{"d_model": 256, "qk_norm": false, "tie_embeddings": false, "init_std_down": 0.0, "final_lr_fraction": 0.05, "batch_tokens": [32768, 65536, 98304], "steps": 8477}
MLP neurons of a small language model. Each row is named by its layer, matrix (down: output weights) and neuron, and shows model dimensions 0-127. Each number is 128 + 24 x the weight over its row's rms, rounded and kept within 0 to 255. Numbers have three digits each.
A block is one neuron, or neurons of one layer that tend to fire together. After each block is what it responds to, as a language model described it from the Wikipedia text at the highest values.

L4.down15:090124115109119145140138146158118124102130134151151122138173154114144125112114129126116137125117138102151138122107176118118157147142101141150142143121127141144148153102141116135156085108127126091146128121119106149106162107144098151152093115166083151137132133169159109120150150142092093129123133143151150166104119082079067103131116110121154152140171140115115134114137098116155114153120
L4.down62:121154103123139125115169115098152105112151139153158154188122130134123104104083114116146118120117115096142142145118143141105126188116136141183113179133095138131138123140090131098137143142124153140078131141182126143119086132153111148164142184147178119097156098164080157144167120170148129146104091156116117096089148101136160153130152080148131117113087131112166139167132130135138130097136
L4.down70:098154094117103072116151134088121144140136138160140123158143097127151160117143147166114118178162089153162127128126086106106101139110107163169095127156171110089121085125125117131098103104095127153122092090146166152149133140125079115116101134150114110134130106154165153115125150104136084092151130171099146113118136148099142144127092174152131131131155131126126088106088147133169162101138
L4.down208:108138125158128078145127114175136146138138100120133099116106106159126158127090123159147113128090127112138122091156149111171117137104110126135170084111171167123102145101096119104157128084085114105172135181078158141131101154128186111111116117127119116138134129181117158111123111132180158142152143106116167081168162102092128107145103100128150147163178106123095088154116126136107080060104
L4.down359:140140156142120073109171105099131178110154134140114111127125111101152105114103184189112119113136109093135116101166141110133119107164139117130165143112111122101143112120127130143101135108136152134189129176105108133132143122179131130078137160138116123121113208089111122133082135122111115147186137150117138119136107162080132134114137110146108082138100145111113133140113143125105159082106
L4.down582:118143116098093121124134173130168128097115111120129136179141129120113105139064144156171127153154107157130144081143096099169099136120102167154111155128142120141145130154109127105101155129127153111087100132089138158118144149103152126149147066132111155096191196160109136144143121123157106076135120130138142115145143106096108138121146154109169093102151111106104147100121159081152108094170
L4.down606:104114111140121117129144096114135106101127113138115158114156161134147148165108134125132106150117104133182109096177127150148115149112152160118127103140128152158131147153122129145125105121109154140129141105125119119126144120087104148146159128112110141131158152133131133130160088104144108103168165172131103089100150163113155121164123141157141116095073130130136082151143104165087108135110
L4.down844:138151148155157158129101107125135096102158098095136128091091128141117116153175123118133110129099132148119138176180130105115104125135167120123095111136079174119139100119173130102142085137105133090178124140107127130144131091109173140142150120137144116147127162152102122116099083120134152120162076098158132140112117159144150093132142093115118128134121131134121124127176152141093156111147
Tokens in structured data such as the space before a year in dates, goal-minute apostrophes (85'), % and dashes, plus mid-word pieces like Stad|ium, C|up, R|es.

L10.down37:141138169130153151129126130111134114143125103114177109157137138172088134113138096137106131108139134135136162139116143148179146163164154140146158108117113172153115170094146140124099150142150125154132151140147172085164102164177112112112126164104136119117092137101138121140099126103153106135163100147138154080104144101130087131116156148137143111094157109125160154131156112103120130087080
L10.down572:103120128135101136175107133119120135111155096104090051141143118096156094146141154119129113131084172126126126126121136130145092193139114121136102092110143110143152108136127115111149103160137097115079090176203124109134103164152093131128099134116103141153089131145141171164133152136154135128094148115153144106092119137154130123096133122136188128136156120127091127134119131095163116135139
Mostly the word "to", especially the infinitive marker after verbs or nouns (persuaded them to attack, has to worry), also word-start pieces like "to"ok, "for"ced, and "for".

L9.down128:114112210139135169130134126136113140161097125132114115130181160136124134153123128097122131105151118178130178111143126120105128140104130115118103096129120105121120172155153129153151086153169118131120128110137134146115162116084096116112116095152131123134086071102127140148123115126123182112153134139105127125149089157113112102100115167137149132086164160118068126105139085117178102105101
L9.down629:095125136143119181107141129106118098129084194106124137139147151111125120121114147132132149133117128127126112154084132126108094111125179142128080121097107172137100154093138084144151158145136094132161083130090123189141117165150105140124089139115129169107117156159106088104139156107121110163105125093111139114148119136121140170133125116069145134138132109118148139120165151159147107145114
L9.down908:154144117155148134108137032130086116145161130114172140158148150124100126108123150146068144148123120127098138109135107145138107110156132152107144138121094119085163117137090185096133156117111151124132135084144141116125140106129094118115151140116137099113125153141131128166127102111143111100176135149137104096180162084126130124120129145137126104175094142071120125107146141134126086132100
L9.down960:132143104107108179131120171128127126151113138082143111127157071122158177143125123162154138159125095115129138111118113105107145143105132121117195100130135136131118115140083168130133138131107148093068122138135123102157130175117090098203097119167121129092106122121132105132100108101109105126116145159131098114114158161139135135137147113151134097149103119089112142111139132133110113124078
Apostrophes right after a noun or name, mostly possessive 's as in Men's, Army's, master's, also contractions (haven't), plus dashes joining scores or compounds (50–48, W–L).

L4.down36:139149148163103135105127121122167125091144163169129174119126116130150125119141132135110114158127116107104129122131194113111130140123121114161126110122158122106109142127142146144075175162154160131093149156121178136127099158110114129089127155117129136173109119153119127115090122172129107096144108156143117117081139137100139143155152121144098106067139096134144124143172174117181107129085
L4.down369:145093117156142115140124166091142120104124106107130112103140128155122119135130113144153138115151158130094113101138137095134117150159119100135116121145110091123124155124166150171109110177109149159093148148136130092132106111139142163128137176108104105152127099155093099161158115161130108100139146148171130113138156139109118118113121121118111134117125124124143144126139157088119100055105
L4.down529:097107133130131155135152169077110162108093134117081134106115101087180074141098117156107161130136084106133134134081140157064114113115113120156148150094104132112112138109088140110129129140126090112108165147130110128132092111134127143150134144148150151127099130207127113127159087138144101152121120122140123108122169106135127151123127144119078137107137130135174142131091146095122114134091
L4.down605:103152154139149096132119157117103118154114149109111147118094103110146116142124106088167101152115093160156097060157129157124129160123110147112127156137120117088162104154125133187155148110120131072185132087111131118121135125091090091162155126133194084124094157101129127114132138118151133108079133138125108165147154126153117119123117119156140168146098150149119137121135146114130126156114
L4.down609:150153146108118103103124135097113126134151072139128152131105118126140115133097100155080090142137127141108095161155156156152085137113155134119108113137123139134110145143139163151133109120126082125138172143142115122147127106132099120154171145127141121110131112120087145136169151147108137199115092126131128120108097136194121104123123098111124135117151151115132152076118093107109105145146
L4.down663:144104124088167079126144165130067164138135146143121126124108134144147145150086153126079098132121122170156162107113134141108102167131111170107104123118102163092149141123148153200116120146112084113105066131130141122151104132159157160161108108123073119150090138095164094122108119083141140118131175151138150117162148131117127152094093128110145114119153104137142133154147133133133079126099
L4.down787:175108124157167107149151129125115120107124155095129153131123115168123106109112126120109125148091119122138102124135125102127086104113137113112125102134139147116096127160076119151110092136074160129126180160155172057095112087125089121137127109151114108118087143140111101110128113122119152101149147145185144133147134084154155158125132169139088111154172129151135134122158152124119126077122
L4.down1011:161097100132124117128104134108138152126140090145172103142127095143090162154116093151080122121118133125160114098144121124116142149150098146145126088081153093099121086169155148089088097098125120140108146181136147126115113125161116107136166158146152125090103106132140132125134121178151127103114145111157126153110117143128102125102125147158152127146156178128131117101093139077120083134162
Fires on the word "to" (infinitive, week-to-week, 2016 to 2019) and "or" beginning words (organized, Orphan, Orders), also on "ot"/"ill" in cannot/will and adverb "-ly" endings.

L9.down60:103100168172120165124116107114145140081147127119109122120117179138099097146110130128117125158141150103132127084108127142120145121155153102154159108095147130117102140122116092044110098115150170147153123146123122109122132169065125105144140181146123091111100104103105130150132133179166156133126109113073155116108124149148140176102144120139104094121178152116116172124133128095119134117163
L9.down451:133112162115141164103111121140109173093098146109100125142148102163185155134152165062116123109132158165147099092114117132147108124143173154137151164130135147140105149058110127122129143121158111083152142129118134091150113107139168100126128130093116103152129135131142103144129102125134099156135109129137110192081093090145101128119121051101111118140125162124151120081127147069082178136130
L9.down470:106092140135152121097126164148112102109081138104136160113106141157177099141128082135126122150187105175151144090127157116144142105116193131114114145131113124073119181148080122135119127171134070110136168148106132112136132153102125072163130144126105116146178116121109133141087116152157111139151089139153091135124125081159118139106124139135093078173157128142130088113167150059107134136125
L9.down540:104131135110155110100118158120109150128088143142136136151108132097161150173103108135126119136137095149152160122129142102176124151113162097172115188133128139098107104107128152145118138116151134120148144099153133127139143117177147144156120130128079108125135119143173107098153116134118103149115078101081123146094087086123112128120133126097078125119139118169136115127113065136130132166115
Word-final inflectional suffixes, mostly -ed or -ated, completing passive participles after was/were/been, such as recorded, demolished, nominated; occasionally -ing or -s.

L9.down193:141115156127158107110103134147087165096150126143118102132126122110117172135096113123084092125141105122117119135130131072127108161136102152139127105126109141161107156099124162162163107172114149196143144123143156058158121133125132126116120099146143112154094126169100083161135157144127120078182110147159138135129138155139101155130114146087122142084164129180132138134140134097112100111077
L9.down194:148141125115158130131114114134089155129099097121094110143112134139168098123139097119127129130107115143111137136143147141139098157161135115134120128118160142108163118175122161131146139153163159133140115140130177092132151106104112176109127135131149092192104128196078102147126105127149101106155121151193114097132135139113070126123140104138123154111174128168159164112091139091124141102068
L9.down890:090102147134117117105150103134128076158159141175159158155153137161130126112134133073094177099108103148130078186108101131124122124137133123101109146102120124118148153107152101140090120163128151128115126139118164155158098117082159076125134114141100132115133134187111140150126116123153136141080161126151093149120124107163089122157134120154146110155150134107131070102130166097132137134123
L9.down966:126127122155097141118124177181126153111117190100110083117107083157157147076128129093121164190131127149126117101086130131148135171147128122128135144129096148133135158132122135140156180114116108100111164129137099131127103109164118163133116142132100133142097100087159141139114163105139159147153124160145132117088123108128147112172097094103135163099065145148125137131162140126127124075162
Fires on "to" introducing an infinitive verb after a verb, adjective or noun, as in unable to, in order to, failed to; weaker on modals and "not".

L4.down14:140150169135116119114123149126104120132175110142115137130145153109129166144131131120130126153107094121127148176092142148127109136132114144203193145113111105146097120123152125094096135111132119126073145126121129090149165141108118145114150121123156130161067163121125134104114110140107140134126082101122112108197132156123142088121138160140119128161148140115114124139115157150142150147125
L4.down91:094099124141118149115127128114085162082125111117122130141158096108137119105149170166143119125095129153121129133125098194143109190150147127094153130116161151127116130174115135158103115122130136129138155092123170120161147128087150129096157093149092127138123114160099126140117160177147133081103133116129111121158150108136112172161162116120129115141133132161123094102121156158152145081138
L4.down284:147126147181143107117148171140105170092125149108116097094101146161121103154119120110154143138150094107164146167099113155134121102093126102146173136125120133165128132125147148114140120136126106178116073140097102126113167113086143148141137158146096126167123071149133105157099127144165141097061129125110127113140113145115117131150100118120095134101122186127104119109137133113156101094117
L4.down352:136113111069141199117159128096144095154108100162123134119104141122109090118097113163143154130096144113094154155096111099146119157118120139101147143128118106138112143145138089109133097113098100114163149123134095092139119134119104113106143135107097107137160114156138117121134101132121134118114133068133142125120071125118123150101123129113091144147201130147114139174114120091099145129104
L4.down373:132176119183118137169108127156119142105122119126117129139134150125179122157081150149130127180150122169108083127132163128158131087103129173126091138086125106079143088120145112138121145131141125104129102100146093128139126115119105140116121133127092100108129125148092134098129149110120109128125145114163129125171121159085098093119109147136167128122105172172117102096121091089117097148105
L4.down725:099108181073147156143125118178131147144139128165085128180152092110131142067099123163157159113142134116132139118103087138131130107144103117137110117137118099131173133122136154101138124167119098095113114142125114087165105121141122160169145139117090146122112160157124105145109085127139126135102156134137086115133132156099129150142121144113104177117154129114133120097102156093127110097096
L4.down890:131100085101158130118103117150153140087119099128151141141122113121081119138070130110107142144117126128140153203140100183138127157184104085145116115098108184103124117117125091100086113132104151131148097137135168109161088151126150107155134135115123098145156073136091136150133113137172160123130100095165128090121124121119144136066128135126104095107129139102115134132113142142135127174138
L4.down940:110140158156083107085158185153106126092154114113158129115119106132080151150129125158071113161134144129117098102111112154116094118116129159116142160133151134154107167131094151156069168131146144098169109149110123124114149098163137095126150178131149175175147128087122145129126147098100100148147096094087055119140157135129133137157099120131140143122058121145158111129135167127169129114097
Inflectional endings split off a verb stem, mostly past-tense "ed" in remained, continued, joined, succeeded, plus other mid-word pieces like obs-erv, Pe-ign-ot.